config.yaml
num_hidden_layers: 16
hidden_size: 384
num_attention_heads: 6
num_key_value_heads: 6
head_dim: 64
intermediate_size: 1536
vocab_size: 32000
hidden_act: "gelu"
norm: "layernorm"
norm_place: "pre"
norm_eps: 1e-05
positions: "alibi"
qk_norm: false
attn_scale: 0.125
bias: "all"
tie_word_embeddings: true
parallel_block: false
init: "normal"
init_std_qkv: 0.015
init_std_o: 0.00265
init_std_up: 0.015
init_std_down: 0.00265
optimizer: "adamw"
learning_rate: 0.00138
beta1: 0.9
beta2: 0.95
weight_decay: 0.11
lr_head: 0.0053
max_grad_norm: 1.0
warmup_steps: 531
schedule: "wsd"
decay_fraction: 0.618
decay_shape: "linear"
final_lr_fraction: 0.05
batch_tokens: 65536
max_seq_len: 1024
doc_mask: true
train_tokens: 324800000
max_steps: 4957
dataset: "wikipedia_en"
MLP neurons of a small language model. Each row is named by its layer, matrix (down: output weights) and neuron, and shows model dimensions 96-159. Each number is 128 + 24 x the weight over its row's rms, rounded and kept within 0 to 255.
After each neuron's rows, "raises" lists the tokens whose logits its output raises most directly, leaving later layers aside.

L9.down229 [131 139 119 126 152  87 131 153 170 119 113 137 150 156 119 107 151 134 122 109 135 163 129 140 174 137 136 144  93 114 157 166 150 126 111 124 106 117 161 168 152 142 168 141 131 125 105 155  93 123 168 153 116 144 119 106 134 143 133 110 116 158 109 145]
raises: " days", " months", " year", " week", " weeks"

L2.down52 [123 120  85 136 142 132 155 115 123 128 137 119 122 115 168 154 117 104 135  91 135 121  69 137 167 133 140 138 145 159 136 136  93 103 141 123 180 111  95 135 136 133 133 122 127 105 108 146 136 139 146  94 140 174 139 102 100  89 140 139  94 117 107 116]
raises: " City", " State", " Province", " University", " County"

L9.down803 [110 135 147 121 124 152 131 138 160 135 144 139 120 134 127 146  97  87 122 177 136  91 155 134 156 121 103 105 124 130 126  67  75 139 139 175 139  73  95 154 150 152 133 119 147 144 114  90 150 175 101 111 170  92 166 109 146 105 131 109 142 110 120 126]
raises: "ric", "rate", "rie", "res", "rous"

L13.down224 [118 102 147 108 129 123 139 154 154 122  54 187  98 144 164  77  59 102 175 153 142 133 156 145 111  80 140 178 121 140 101 145  99 114 134 123 102 160 178 137 146 118 113 126 149 108  86  96 134  99 192 131 115 126 153 127 131 144 114 132 167 131 136 159]
raises: " 82", " 63", " 83", " 62", " 93"

L10.down469 [101 191 145 138 127 121 148 139 139 137  88 126 153 116  83 165  76  97 104 130 145  94 117 181 132 140 148 142 129 154 130 140 100 120 134 136  91 147 250 128 133 126 127 118 137 109 116  91 126 126 124 125 114 128 123 109 123 144 131 134  94 126 140  86]
raises: " most", " largest", " best", " least", " biggest"

L2.down1161 [127 121 135 137 126 144 141 107 122 147 128  87 109 141 121 148 146 151 111 135 109 115 118  99 171 148 106 118 126 111 112 109 126 142 152 121 149 125 169 183 122  94 148 139  97  97 137 112 156 111 109 162  96 152 189 102 132 157 141 148 125 147 129 126]
raises: " them", " us", " him", " themselves", " these"

L13.down91 [112 148 151  99 114 170 160 164 117 112 124 129  97 103 126 126 117 142 146 101 157 132 192 122 150 141 141 113 162 128 121 157 114 127  95 124 172 145 169 133 172 125 108  89  80 156 126 134 121 177 123 145 120 120 100 110 133 131 127 123  94 171 114 112]
raises: " learns", " visits", " finds", " returns", " spots"

L13.down165 [113  80 110 169  89 100 104 137 154 139 150 162  90  95 127 145 100 101 155 146 108  78 150 115 126 108 129 128 130  94 114 113 129 128 157 105 109  92 158  95 127 111 155 134 155 153 120 132 145 173 104 146 123 105 124 126 100 154  73 126 174  93 132 117]
raises: " about", " of", " to", " ", " up"

L10.down236 [100 144 101 131 131 140 119  74 121 167 141 103 144 109 144 121 164  97  97 138 114 102 116 136  96 103 124  73 107  91  64 134 153  93 117  83 126 147 165 108 117  82 136 131 103 160 143 135 118 154 120 133 158 129 149 102 140  98 141 176 126  96 121 161]
raises: " the", ",", " of", " to", " in"

L13.down212 [138 107 110 105 163 114 123 137 128  91 179 159 141 127 153  90 131 179 141 120 137 139 122 113 118 150 116 100 112 138 122 116 115 160 122  95 102 130 161 155 143 111 125 153 143 108 168 109 124 137 116 167  87 123 152 138 117  91 174  90 137 120 136 123]
raises: " while", " during", " by", " from", " with"

L13.down496 [140 111 116 135 131 127 151 116 106 109 105 141 164 190 134 133 155 127 105 128  89 125 128 150 123 103 114 137 113 159 133 167 131 114 138 133 120 146 151  80 118 163 133 125 201 115 122 144 142 117 148 108  86 116 163 106 119 107 136 105 122 130 127  98]
raises: "\n", " ", " The", "I", "He"

L9.down1526 [123 142  96 167 100 142 126  97 107 143 113 114 116  97 145 131 117  98 142  91 101 127 138 121 160 157 169 112 152 127 135 121 152 136 130 131 165 116 171 125 141 133 143 132 125 136 107  59 146 120 150  90 164 175 107 118 123 164  84 104 117 157 120 128]
raises: " appeared", " operates", " became", " become", " becomes"

L13.down526 [109 113 158 154 152 150 125 150 106 120  50 157 143 130 147  97 124 119 125 152 137 152 132 128 110 126 148 124 126 110 110 145 105 131 146 127 137 164  20 104 135 106 121 116 225 114 101 133 137 127 151 107 165 127 152 117 132 115 136  93 124 163 100 167]
raises: "\n", " ", "25", "20", "24"